MLP neurons of a small language model. Each row is named by its layer, matrix (gate and up: input weights; down: output weights) and neuron, and shows model dimensions 128-383. Each number is 500 + 50 x the weight over its row's rms, rounded and kept within 0 to 999. Numbers have three digits each. A neuron's up and down rows have the sign that makes its largest values positive.
After each neuron's rows, "fires in" lists the words (lower case) most often at its 100 highest values on Wikipedia text that the model never trained on; "fires before" lists the tokens most often just after its 100 highest values on Wikipedia text that the model never trained on.

L8.gate557:601557484502531413581528385493507439556500454514481528561506567525562499505461502527448530581479599483614484469558528483513503499480567498555513441482567532514523600535497509599528463486492485483363526428502481448483451507479449470484564506472558447534479513408542557529477472463521554497418499532474485472504501587450580511458683505491462511473532534527564617546466437468689460465566512522475491466574493572495416518528555507485501516484541472449537456408523455424474462495506434420530480518464486447562516452546554518472519572541439526493499470415541508472470416542578537498477535479609453513476495454516540486528462512486448545514527571460584438509446538566527486524465493427505528539492458478471506537513535585414500582553562496533488441442514469516386560372507590
L8.up557:557528467421521484498433493462481461462469533413491534439453489489573493562460564476485517417525586489519563457526629573479450502415514471526485502581554523601527561504544570550491467460600502444548449620526531460476508477478485529484471492484556470565477587501478504476483478497567471466548500534502585446484587565376557447521610533527553402485531498481516581468435522451518530443454533586417458452416555505506461557561503431554511482477553499467439388502520417428456507547432471491541497561434471539518487373458470598492513447468523487513517457494522465419431517507497509469549577335525536492473532392451515550517401429444562491453507470524497492585561551616455520473498566392539465593538471579454595540511508499443508580452501471466503480505512451482406482466567624
L8.down557:587453535492455577533515549499539417413482397535496443497481459489383479538554422470463503563444512430488526505496624479470548479500499479497516495545510495510489503583476562470401439401500470511472692511499414545483485471472528566527546554597499472532550462431542584422615580533514459538383564543464479561455503436483539552492506489491517541492485607469500498476449478507551515506465484468505436480486526432517496455460475445486379468513581498475473484419625543533553431448519518403546464517478459497368458506584598476464556547537507544545461528483491558544522397582497615487471561482552505567476473497577510527528515428475482591504528459565511503479485539387541493423442456552561446496460446585501493385499541564390472542499492490497424437590442626571517527518498492
fires in: "of", "into"
fires before: " the", " his", " a"

L7.gate730:568498432397543477466525525516502401443564381569436551505511454457575528507505466570581456500512497427470589449426550453558413537501445436504446432421442534531512384407462511549433509520408464563514455502518535507509521525453478523518515474483462448481503424513496501425437514401541505569538551458448536532472629410468581479443448526417511530484595497443526486495425517497599467487521485485465521358550463514550481528529515479545416462450552462517422589429557588587400474510445483494563469492466449479533435479496464519493488544577497469453503423439468443487482455475562521519464432536463478445561427472516468423471520500550608493493578497544514489491523544484420484460400425459574555549504445533448458466388478532420561413572523497540586567495488484465511491546442520
L7.up730:512534544542521522513465420504524550481408501471482403454441521438405430458477555500460524513533494450551408507528533556442457539505516428585450565553511479558519510424458569539559509441549547560563495541522477416465500537568457495517446393491480509472478597455540587616490412427552490528438449513499510441387525536490446509490542493515520496499426579472444401488438505475518462593464565496425590451505551515548485481562512536498557493594527512476448439525500495439553531538523514517449532567372491552480580502540447485516441459466524446577432474516453495515470621476433497458550477477572547496553545502480630535536564419456516388537473439553530442436522489546484532536470561464581441450472579560437495495436518468453477471434479423536517516499477464517415543519433482
L7.down730:516422513492536501465524491431455466495472452507408550543461475535623476417540485578489492479459468485446461489524528501456551455529550514497533367513467577497431443555566455505434455392474389499473629509530405549520489550541535318459475451522498430554511549434505439426510499468415495517500479534553441536636424389434426505477480523500494509523557506508437458519360475560524495498507454538553464554530471448500509443410432441447427521487566454468517544526605481528537523515483389434558548487527527508429485501612477531482632505453531496539579452505479563487559395565454559476544583438544605499482590500464492527576461519513440512508573582432592545526458417543479515470510419575498515440516452573434553512478458503580528507556510456463519482579498487542530511539446504
fires in: "of", "in", "on", "with", "along"
fires before: " the", " a"

L2.gate587:554495569544459577531523514508440528564534548509544530398521520562458486592488498418454530479562558467563502450477510476507559390562526490508579535538489489456515534454436492638606485414409495473450548515476437500481413568454502506491511512526503465615409433498546470565479479480651561556494433556609452480488496510553515622574552472475479548471597524430537629521516575529458569513567559526500492584506559521520506485526534575520463544516520505442490548514436483418441430490527547454574461515516529507481417502514457495464404506532561616475500523401587449553482529522485478427613529483517492529495515422507416554415523588478428499505516487508434452435493522582553497511443527552567473455490475451498476520555502475587517393456538544461466478577562513455545467509469487
L2.up587:565522524586483551597629498547476536468577556573559534487511457529491456544582523524512575590563608399504448460537459457468594506493542427458502517440425598468511551534458386508521465528483514438509568551523573465479516592396509533547553573539443590452485426527517491575478576523490506427404593529514464496453534574567469519543477528550405491491501467477493536496466548540492447548574497592575512500533556513448556521610564496519483492516530497446529532409517538462546528543563599484510458482500538501560454476433539485497516449499514525480472478486485503590571434559507505566565570545466549575526526376472517541397577568509450497521556466548508409547525488476580482604413436475510501500515435567509474584490443507575526475467530536511496519572558529531496484522537482
L2.down587:446511476566517495533480505418494545591559553506443587484501474460585463488456442455494476496411473516623481446501448466436484476446592481403567527468514532463522527533429399541563521448461539534503559498493493508446449522574518509522454434420489504545480451471486427582420483491532607505491565490558490504538513430500475490501471526485522432579554436508540535409542495531428513446623465553503533482473503575556559459509480580529441469484481494460527510494516468474457499537580570489518531458480496410510462563456440556470491548526463563408556404616587555536537474602477601506507548562470576489568461453548483579514531594575474536494497500547423511544501593516478552611468493477464520532553560497452482497408542492532459439508524469455451513516514446474538587417500473
fires in: "3", "such", "2", "8"
fires before: " |", ".", " as", " a", ","

L4.gate191:452375492523441508500481448517479443494531472499487597483476409498548485481426472480429439462523498494455524465544485488506474496385431491513490478510520475562521494487471521455528527454519543506461466515504495546487578561417464410448520495586548458426588524529541550448462502514444527501453553518506593469392547530471537429590467426414560526432467412515531510486521442482597561428517415567522447571536504381576519538554511500441422545533509533549421490457464543422526512483510500487543526499459451495500505509416550586440505471540554500553500427517577491495626543569438507365480492497484501421538456499456556453448459590553611374431448543469573495514440487420479491508446496569574538606554551484448533504431510542493496459509421465471459486402459587492492496448451434
L4.up191:461539493483487477449458521537517420649528531530562478513450518422469533516472582454449457600498358513519500522530570463534456554544444564505554490511593494433496500459546473521416504472554520477491499517577457530502480452398500413435458511517478525470510537415540495576480518514608514429529577471455540494579608535380496526500556466433494469485495575452445519611568550490459501550462476463544516492450558564403445499472534539461543393485456512381363585527508566544483529522501512476499546560497411473624436475580512616499521493535486522548522559562472542515425385537493463468537559471554529502518453426411548441540473543512444454520520571544537568510521519478466495433455580478507567446433553499475545418520428525493571435503522449521448567443496510510474481402433573
L4.down191:517458439531598492487441469525518465488494420459452499553533554567543496528503530536465518507432507494492509540536558563468467520449422477578484483585549407518412461498446515557520484398452396518549554560522386440498513438560616450421503461435531459606551518495552577401500585470477518521511475460528514516486516450509396538468521512570528528508408483417525584511476486496478469484453484471485534548506467458487500557499433434517484449497422520488508442425451530516443497474437429510496451636425544544446452499549497523461573422518501470477579480626558590507475431504534450564465511501487506498641513480507541467543508576434600444548443547475452509489584502433471525534531483521457437574428419462529493561525414544449504479492501502540549498518536546515441510369585516
fires in: "member", "part"
fires before: " of", "s", "="

L2.gate777:511449533578454480500407332526477585526440506551490530445575502483482511630528494483441501533511518507535450522507528526512455455431610459559579460467431422504561544493428464595479479378444431383493475467444506395433504526479478485469481459523416531467503437511491487453463526514445453478460532534569516455500594535570510496509503573546568453461430498540510451413483438486509538580515551508523534501471518564434523488537498525390511515413538468564486545547546519545491558373450472359462509516501500467516559414495502492571470574502541517609429471524439597493514468534442564549497543440467568501507499493440472392545521499621528452390507471473525519502484464483487565500464503456559509502413495559546534572501544572530508473447473591586439574546467432500493596561524488
L2.up777:501478566530456528504395442498479544519458474480460529459588497468552544589529491450447472514463537512526494492506506513534505502415483447519602443472489430482509548535466413582497554344439579429523467440487471433534529574423550479452466476520495534485511446467541530462489565426498494484493560422499484504550567478465478437606520511421519379511529529508478539502500516443527541573497560549494507562445575516563523443471459460520488492507453464563492544551503596560563517440426458389447555515562490579532596427502640516560530514519519526532484486501448527487441511461392520449599571554493504575509506554510484436485506530600447574467484469520607430404536501505583462459385487540599451438492543488506447520488511486588550548464427463556387471487555501450493617553470485
L2.down777:441495513512525407448375462469486552523472532564582486465450435495448500533509457470507461526324506446452445502484461505490463532379543604537444425493476459444495509485502502433459540506400448469551497428516516498466496554504499485412529452588425427505567464400493519449483571542541527506543467421568592474546489505463435508487395488563512445459489456507499505593587471511386528524431562556505372495582525608562490587481534585555397467403519485462481494462442543555615519462564505419503460587446487516409479484536473527362484584528475483445419440511459509477484453479500458527542558531546585478571521572553497464554460497523487461472481455477529484551536459536504634535560626490507433438457544419494590542529486525502474404456572498443503482500532489542558521448463514
fires in: "11", "10", "9", "hold", "6"
fires before: " |", "."

L6.gate314:511489400440494502466523491490455445442382440456490492523470537577565510604479540472537519549506492511528503488442471546452450519477520444496491584509499489437530494500459555463549436460440495452465503351555532613422429455543569520545447468583542475576505515637513503546546522498592505484477464505477510555470491448470481432568466511454499553523495537440487488407489542471546451517514569548514539389548469489538503496599472582528389507536546460693456401452529518433453468485449469564461528414492505568512480503482507451474421536541449445483479460502556456556489486633426531489381464466473521457494572477426451443534448474434505418444553496515568483522554410527557499545424592445528501581393518490517437548514460576523582522500577468507529412483506472502462480543472526
L6.up314:503549496588478505440439444454484584585549413430561544515533521404522368504488506439544533467505508453514498490547463479571528412490471547538520447407569479595486508468480583517559540536524506482530469499523390504494489541551510482487504395444540440518517557445461499548504432596464502472423472516471516504501475416523556454547512308480445360460489530509564525525548460482577483465533582522413555464522566451492442511546621482519498469487552479476464550482495496436478531501455484536522466519416446477551671546539436501474528525462518508564485523497473455450397498476486522505445494502554535446447483448500440525541462562517535455483508536418444449511506490472545504521542486596574456419527451561556505475430470542520505407392481494558540556496483524491474459483535444
L6.down314:544514422596415435455540494492521479451536402445421510466515520541548426510434490527507557574466434543491507469456453520552531487570436450487532479459481457432594417467459435513541539500528531559586619473545452444480514507474552509494468535520540478524512503483526492427406458405476515554506436456481511539476552645469552377559522448505465544475544545500486469483398514446556418591491420501463519505503462540549516572465492479554525475413530484538467540536592525467511497498488520505566441492421499535489542512494595514514491580630561474516505459478512519508550476511468562534484544482524506473500460523406510433545532471414493523554495508492522560664592600501449479497564509510595506507499549525382485442526462580466502520442462467433576517546513489462438545501451398
fires in: "in", "of", "during"
fires before: " the", " a", " by"

L2.gate422:450472598387575498519517429514454529397509395478550496595512587564540498438481427584492528559580504480544482505597540457536445516373503549601539526554529426507470551492482508489443467553538494425471484481510492512514533501514449557582479466476476477563498505474555542460566522556479572414448535545551576472482480513503460464486460519427569503457583488453451575432499520493442458537466461494638516575541491591519462402483564512520482412361395510542545528536510498559493564526496531511496586520502446444473450539583502443527544555507514545572601447532476569430431552511482504520438462434487533484507526513548392529506448497491534564463564477423504481421513504546464556492488486541504564448532563472495498473504503581488411437585605498546570581498487477517501478430440476
L2.up422:392474471472484499531549548523482527493472519441534513524445543453534451441498466488505531607590475485464565506591547503520452519412504606445448493433540447458503560485541466419498562451501519439463510512493479518512464446525438504491455538546439546566470392498567559541574468511501505521442459498525504531485479460528506599414606496414479502410680485526440555471520472548532546507514504518614535420437533505491513429593526548531489460472473396472490558600498449525532597499531586593458558558520420439499470507540443494443436508484530523490517454513486505465476448545547553468516484492550524502444534570514460530489529474527429627519491489438535483459568494507548509424569456495436545528455583511499433459522471483489445452495441519538540537391485479467557523499454503
L2.down422:433496542468484503467507365526494552451505470466555473533561449524496479515565503458470426540499525444472481549634516494469533501404453609487433516485562468489540589449461496480515532445468399488495538487471465499492432474453563495470555483511537563531573494510545540512468463497624618522532472507479491562472483424537509484548502525449546546464594562474529448504468473452473473587476508473489467508425510535459525504475485531569486523401479471569493487513512539582497595560562484538462618563470448439497371481461588503396557543543544536521565484559512468492540438534492542533609531547490513498493433539492420459497537578437544614475563484524415499419494473576518535465482640525554526562547484524546472487547497508475487414502478619450486518466507483530507554487465459
fires in: "member", "part", "director", "members"
fires before: " of", "s", ",", "able"

L6.gate235:450552605575449528541518460519463553436568483506403501555495500476537539563554545525517459477442599532470548540536486563454464514520478512544415548508430565534516414461516467474481490563479495504451523478459525556451428494475486501408452587451511516462596563447458567496471518474388518502529530514500401420532563448472620548516561521493551484486569508462472461538516470508491596496545547399523517423448551509585459505547528564445496419530527498510507520499569503433432492520532483341546478572458452533489638620485479484378519473527553588450554497503461546523455508472455427520443414466528535504582576564517481493620543538495568443417502445479500467444574493476510524456500435572467502489468475483495552590466468454448514475514472531478466551465487504525548540418390416
L6.up235:489545563552528423365432501485464482498392584512474505510485583457543485578579452543562482511499497446509502501404501543510496549536428493503448455480521558537430542521546462578485494516477422529506567571503414522500540610495523468468479530561433533494478531399603514587554475474586400563484527482455537476462512603506515500489416500515500493511463539593442504507536462561504455525519538447496413557571393624365536510516499521564403496471471420546524528508512473509541412493498495522487502503552504455534541493566454483580565565547458467566575540474413470516563526634510468444506447559475474445556508490434580522517566521485500451463499530501517557469538558491487476492512551520580618468519500598540561508493490515599461413452508509515518494548489496536446436476436464
L6.down235:525488468511418416511537485497482481522466367542516396519648508520511450500516461539465538426589581538540454547416485514582521527537467431458517396525460433479480487503431511513478441453483502546651618455442481494492448555444532459501468415479424570501496530423537513515409467393431549476560507474511431457478435441472505503522497518458451445539405465429522529393471507494502529557590480560536548532539398539515560466494497522595533570535487542458482549414491562531531558477589488467486611456470432474514538469528553460533437526500449475513467456412436597434537531502475602554457591424520607468436497419499434516495523538516463538565561581566501428475454535527450529449516425517525502537461587505468409441583567477407458485510449491509532524542505555523477483513392494
fires in: "of", "on", "from", "by"
fires before: " the"

L2.gate742:570488560529545468489404482419560500558447445457476440636597506503475419484445539476520523492543415500527540530524580488560504440440469533441475469364411476435495434552487547497472576454509412539453339545496447492604472529515504484483482510512441525459472493547585467413510502529411483484481426481611536544469480545543511433450462484506437486506499525481410452516580507536524445424530503427506525499517520614540484554567506474461489518526561456514505460529519503477537478445437522490515528532480568572492564384538480507476495478512523516457539486524565455478504485461581551505509585462558545537516487536465567445505509472483461438550513535542589540457437516476389594562410560531585405396484448518558515503580532433497556553480453592489523475586605552484577512446523572
L2.up742:509437515511553423468451471451539591437449537528476499545547475559443505554499571421491472462468454567550584530492564577491524428520501438507499473515416443429508611470528531564468588499573422541492524479517504466621550505512402476448614452548501438503504501551555538490515480513510393459571488511611426533579533537447522466518478493412451513468532514510462462514521421604473526551515547458573489535491455575385498485530428455544481435528538546471478508568573455411500521470415493512437523556492524454514468372549555517524384453542530492445476541525565420428528484492598471543582639462449547533508442565461576455383526471485494475522534593563539518481507545490487627536426547517555442410419504448516512543580557536462627542477522452451529478591519527512550510543458582
L2.down742:636444477503369483480486454429364538551438551516534563532511482540469477531549456433471549451424538533626483559480502506520499611528482603476452427492464507518492479396385511485505417511454582495512536521527566506507500496540407543541577478519524446486505552498509526494450523538550445449526510521505432383515432500433602473460461438493542510530539530573547534567473382466545529593495461531571521559496498521529529458560559586542499497497473533482567538571511532441370444528440531502414483455426479541500527526462525553568501462452518497491455504532462442549454563544546494464453528578423416460492500592479497550466413588436465540515458555547463551536487550547464573450576600589557502463481437439555536499437506522518499525415482501467541630511539450509537534486479533
fires in: "7", "6", "3", "social", "5", "4"
fires before: " |", ",", "."

L9.gate670:513493490471443486494480484505456453590471553540466500421498482505485566536350514511447501465538472497566455496473536470528585579402578381389455453539554401502561482495431476539443561503521547581502543439612491474453440592444501524509549398467528490511537448455503561477546533462541463450470483533520575477505471522490567492496454451452543454492443538450414489504520418539429529477530598569446389464443488471574460541425487551485519492565588537512571546445444527410507530580411575482440391429510528500582452535415482557518463497539473452469521489537518469460459478539450527434574548455489535514461515535474529499525491501471545468401484452501568569456514548485521463428536491489464448524495484458472437494431488479498492450443505473538400545477493540471522512494463588
L9.up670:587497520508451434403461479481452490576587548619460601451488539587458499481531584549447578522601506465554437460456520423550479539490488568543433565549545467590565447546418483395490520603486619538528587496509488471472456424556470437564466402506472546451564491513442499576449464496542443489490479436529560418444455464584537567442504573539464436556513506557514461450547507504456600433437500479500536509561517527493510502571481523493559503396552498468567511506437567407534634538497593508497527487495492493527441426588550451528522497443485449507493453449495523519479532569547546506516453396535447580472430553430461493484585451497481470456500395521570458503464526526578472492543496572534492453550441504488494584412448523491481463487524432461493456516518609538523469572503460
L9.down670:526515525530380535386546497569419523529489467461511558546580470520439495542433503433510580443499529500526417535420567520565544506451467480537478479475550486584499449507428413527441496491417517525491545583526494518428536476545495467565510466537413521487591414561447429521422526547527512440524560583500508496565456556517542583522542467444458445441466491531556487539586480438507562528451495435477407425442478512552620597529520565485450600446545558531475506463534519539417534545505532444521463447452502516489505424522532497546472517490541557433517458528595559531511460520545480478541503490412523431522498482429451525570501580433503483481416425550573489449470529504487612571514568525523490530475508504562537467523464470492453507431520535478568566542438516568649505518486563
fires in: "3", "2", "0", "1", "5", "4"
fires before: ",", "–", "-", " |", "'", ";"

L2.gate62:602619455495439543563616552531507483615552563507443445538470512492489513540494485485487452493442451506562500538463519560640473407511496492511561520482499546517545529519494456493455432544485589520557470449528516433455461517470593491452552506442481422449576454501504567496518497546461527505503482471488449573476524458549508454558582479495455561459483504532466515507519602598592399504362552455489540473467461437499524430549507599549461473540503473515500528491420474543466596545539551434578429541457646578394501404479529423500608435437463434566484524538441503497540431529403425505474521501331536512440433530543517536578456556531524526457430520533539463486513523634472567459580567523445452455461419466440508561455513537502512418550495509460574476523522517540498531458568562
L2.up62:516474493467498524518591509524510440514599554524474432544537453524486519550469520489464487474473399445574463552527508576571455507529509473533536509497468511514585553499507412555492463509513589549483476502520543496487443480483559507519560477446512371468479458537499463552584491519512494510581425448471517461516519482608540465533573600467519536464464530471423535462463535576551433476436577449411538616480504462558489550461522496512482491551505500484530538501468441488445478537647554452582412537540627511407521427523504419493546467430454518559454517533509478486539505486435387486475431504361569474453493478527505552577555559485485422473421455508510489523520509550459510434601595495410453466498460460450447578490496471522471410531449483465574498406422488445535523456569533
L2.down62:549459413503431533481525583454547513504504538490469438454492494527508518486457491461514538403468455428501514528505422487684398436491551575486591475507497537537635485497518547489389544520514491421577498527605603482537512503452576506384568546514481466467578522499500483568527528592552431432475523401483423434436535484570486471472544565552450518502501524585413439473519530546521535434485496464485502504497469492592540507545482559471558435546470534503519479497512453360523514573518504520504494599506453508527464460560516531603580455396479529507426578548459519517506409465440445460426525508459538486487537518460408494556440539410637502485450494497480554415463443569492469399468565569506456479502483513456455502520450599446559447563538516484571497454483514446472573438526503
fires in: "united", "railroad", "democratic", "law", "republican", "labor"
fires before: " States", "ro", " hold", " |"

L2.gate190:431422648474429435496467545444470413533532488508509488491521490483541595585553485506448522424533491525485486454451468518520519474488495453504503419449496512414453586503478511422529538636590559493550487463476485450508490451506500531537568461514522491517448522546487513554568527461518574499483517515524515449573417531361512595421581436480533432455452516526517455584444515520457568448510511465518419484552572467427382480510460509579538541532532529495537518505474478503547472544447532513401520489459528585503577498410502458466636476468546518524467581461521513431454567485493368490497512648522524565467491559486552503560530432492559438477556481540573550397463435522505440632399516503552400572458482469566470467525494478518472416507540547432494525496506527608538560506513537
L2.up190:520474495450491479504532532428491473546451480545445410579535547486448512387490510508578550455490553630504584498477592437493584518517432532476459528481622505518612506541433496527538517468561571599458417517542531469515491507444487580538455491541430545438523474518379471549448468556506529494511520469465549471430439488509541527499556522435468488466515523522481425546601512518449450454508473578462480448465503520509515446551555379545516610466444535440584408428479506482490470530522538487556569437543620491515504436453496451513579550583532465495385523521519466502466432493465569552572415502414485504494505578507496578488491434437467443441524462498557496518448476534495549522459470425508455494541458555555520484462420497431412531464475518404506533493554518564553449649513520
L2.down190:563453534547458476575476425487503465474439527421499466545605559614427518470455506546449557478471471539487474428539465491452439459471550475406592470474603539380471562515439443541465576460459460530431492478412503505558497492435517434569434450446443487414471462474566478597506513461494448518508421495518508423460490531509507521528518495456623468459597561560554575537485429502476549449443558518516454507519446512498378498446477525506394477567439584391454512492490438496503518533515576498492533511499483548499593608467483423472601453455550537531425496537512499493515516514548403412465556537519464616491488503603524537544485550519568483511483525492510574464502545502554471524519457494535524575431534447596470489527431455440516478542501507575535652517513541523541547593528593
fires in: "4", "5", "9", "2", "8", "3"
fires before: " |", "}", ".", ")", ","

L8.gate425:473383459489510489434436545546508496519525548513516521509523598580503479581435468464571598485498625424538493451518456439534591526547471561486473536496513502535498541486477447481620458483527427469511609421597416542553556528439512483516463575494454458430383373511503517595518507513516531465479512409487496567570465513442490497553424531414444514531471527499484419537476517519538427504591470525490481554426487442482451446473501471562586559485537453544484551550521465513552450514507568520493541487570409438531463418412472558579487542485495531540572521519452605454434482557487460521542583510568518480554540460512381440636441507484460455456499484466577490582552482533463484537419544531480477508516459501419482532523465496517533553533542489497488528576533385534460519492488519
L8.up425:400525537460472574455458498599498492497541535450505481512556577566473455504489477372564491541457613514560570472488516386574587481517502566485452565526459506568476543515480487572606537438472477453475498398494407506528555590445465497569379526542493507486404454544449547558459490461496442512520560478497539500487470549467486577544452565360443561470515438567508545466478532594560431551540447528568503484466553501558464512491472519527514479446524486566387452466481523494503500390479574531484539499570440403544450452435455412511525563444505551503507519495496510471493482564427548569453569517484451645513433508440440469558464530530534464537443484486448474566511444542456591442358561483464494488511466570470562533544418485496547508520556428475490522459499479532492509488409540
L8.down425:435506435471573566555450461527418464472548557461502456562503416510514470520493497459524522485476483459534518435480483501532549506552488570494461581522508444513453419545431488470633508532472448472494543513518417567496535517550592493524534552575564499509386418491570597494538485500471490504598523486489466543613513495470461492532489628410434461567489457568529501491423497468604417518511520570579463499447481502520448476480454471585497575454597487573481475499493528579527493532486557479560561514592581561459443477422432535493537561415435584456507536494541477494477394503495508497523541476503505399565533453531445483578394542489502464397408515497501511522568569514484545587392490590580501392478541485500524546480432518514394511521432515456489556565531412496523563530499503
fires in: "such", "well", "known"
fires before: " as", " by"

L4.gate632:492481584437524523537447494459470526515513542491532524464417479463566531555443541518393469379449514562541500369495462465552495444363440553590468449474432472512486549475477526457444608543472520430594522471461486532490558500530485489558443572494540569486516482460511531491523499479545447431473535383482541453487562474501494527561510543470542511533458485450453640485519508509497541489459522381548446581515572439520372464447530505482473504503514524511549481523534485499511407541434520483410540441530584432435465539490540560530504628548460548562532446510421439530487541527446607475580500485483480500574410419507512504503589414558396581488525604552509544468521403456500540538495513503470468513578491457604404535515596456546488423407546475578454584458513537455484536481430548
L4.up632:553474538530496498472487521446509547518493535468387488421499507558538537456558492436518452504482493592445537536610473489510423598472564444467550525469473550457534507538444472482549524540482444550509489548547540428504500386521578418518548521612501541503483519561476521516502464462473481503519470485505484508571560447484492517581503499466495421500461542577399529471636614522413542560507475540468417495513450411441482497568567493555617513553500367503457513525499511550434460554561505481427487435548598479449527562582482526452462645560553507523520505520465425532419528539534507449494499407564524582387479566456487501593409551481583528544470543511511514419474545497508509562473569534535456538476441396527475463479446400484540511596500595461519565484463500486592497519458473
L4.down632:483615623537548503445487481461520535452518469459442496520531530573582489518572497518463473513470457522518478539457445399519488481490486512483454527582537524557488486540482524462530513444587551500488497373534480548430540544551493508543525528425572552532470431528456542637362476463528411483586495362492519542538499488467484507406494523470450326563548528507518530507530431588567533520512534525508511459483460523469455461424555456540475607486454538494492491491536488460538432383415534576469486507580589468438527488524465534568517540435474480490577560457528413517506486607549484562595542469492406562505530504538464508606425645458554489523613501536452420581450410444479492483509525455439551395522480477570467595450480461494489563468549493562496561482412501508564506402457507
fires in: "3", "0", "2", "5", "1", "6"
fires before: " |", "″", ".", ";", "′"

L4.gate600:506509430447436466507527545453596484673527529459442605506582569543457503518518595508611483538458483440518507598500500467478466511476544560537564475471479519547497577429423488512547487459562502544577472317507472477401509528494529503594496469523548558407528448427417523493536525498465483566536545556505467470535476558491518555453469521533426509536436548550475523580514488538436460502451501507528493472560588532425514548600522440539484500425526454452576547486487510491502532480460472461459453531574566462572447507571593422463583614467557435503504427482498532551476461470488523630505474426497605444492363465414490436450460496513446478480569459506495569522532415545557455481434476578534531545408474539441434422405506492525492502550539528504491522522589505588557558558404550
L4.up600:503483624453448507595434497553511495538490489570521460506488543564449576594473447546500455470457569492511508553588541522466487408529438467518526506466488390495490525475497594446549546479390479434555528470557502487440600493403499421454496476567540538621518475465478523388450473471498498534477452500529542454518558475471475410552448425535521461533523540454427377508584489573546538476461503502580493626612385526505514513484504524510552517439480401491560500538449577441473489508451495563472534510589590369496557487491543489495529511550518473472477541496522542502505519501462596485518494502548547516438494551457526561449517522563477446570450498523472521541477491465465415486462424438430517562551471536559486445406515585489535583482452493485525449475510586524507463511521546
L4.down600:481455527431525503578543469489497567539541482512519509515629574496574549478458497562515419452451499526571437519497381458477453458453535541561490530542446497544565558494496509507519504468550426544534557464464450534406508546446409418532428436518543479435560539463434522468477442461505529558533574479466551496467499541495582530518438449454505550498416491547479587530485565478410502327478519559558492458545576519449531472515543498501419555489502510483535467503531424456514535493388494548471411548584494406482452479481544508431509458493443515484488445422463494550508567572492533549396520602488542459466474443545496508430543459508586533525475538517470469510552501486498522490418535479526532544474545513478490404409524532605497522527513484440507384515546527449503470357381397
fires in: "5", "2", "4", "8", "6", "7"
fires before: " |", ".", " by", "/", " February"

L9.gate22:519496463563431581513476495555487438562490525441459433519578405476448505434487464547472473419441489504546523520414544385535536506522388571591456510436481466569471462472481452496588488552484489536512558524420425484571511540507493528585452469542520471413460489527458558545557351499539544482510519453520492515500510442486577530496498510461533406599402506489487541449396374426587486538523425464443500572575472428416500473433525559508530470540577527590401522423484525589597491456492593387542596399550404497537521480501562551509486578455483455474513532521529534422498490543432438514519603499516571550613528451471526468589450453512451538480494427455505482574523576559395509542447482506495466554476478429556541517512442474540466535524496450448526574487532409496401476522559417
L9.up22:529484482502429522526462500574440572567459467490470387558464520528443511501452438523489590549469497474504508550456522496534544608535588556496536505539571522515503515601487455475575560459528384412532508430474458535508477502473544413546478518557546429551441449476485453528583521421522504552574574452516454514501556518498538453538483471328552510465532484503450494504565519557495444550490505515599472442511551531539509502587492527450535535487540431576376444410427505461561497514484451545508509506579525387550536514430456464521574531372453558444530547442558487520484533550492463573517414518491464562514438512478543448418432462469561485568487536535447475485474460507439489523408485575437440496483398620521574549565546522509500531513431414510573583429478465505498441509422521
L9.down22:524536457396507480485528519507441470480475520497478412428509504537501441435512493471480535513512516473529484524517436492427535532540521531531481533530478482585523498497534512418405530375408484462511547364516514604479520512425652466587453501457562560573518395493555488474556557365507460613498512437488477531546534498441499503432445564397571503450524501531414539546420433486540522606403463533530502416455570535566519488447532487499535444481520522562479464468556517502477550579549494572440452559586521490462412445497521505448510504429556508514487452540466509485474480514491602607466498557556484472453507507505554489545478486489580499586497592531556507504549545557482455611537532528476507517528484546535422513509573544543500515467439529483596495463479387525520452443488512
fires in: "well", "such", "known"
fires before: " as", ","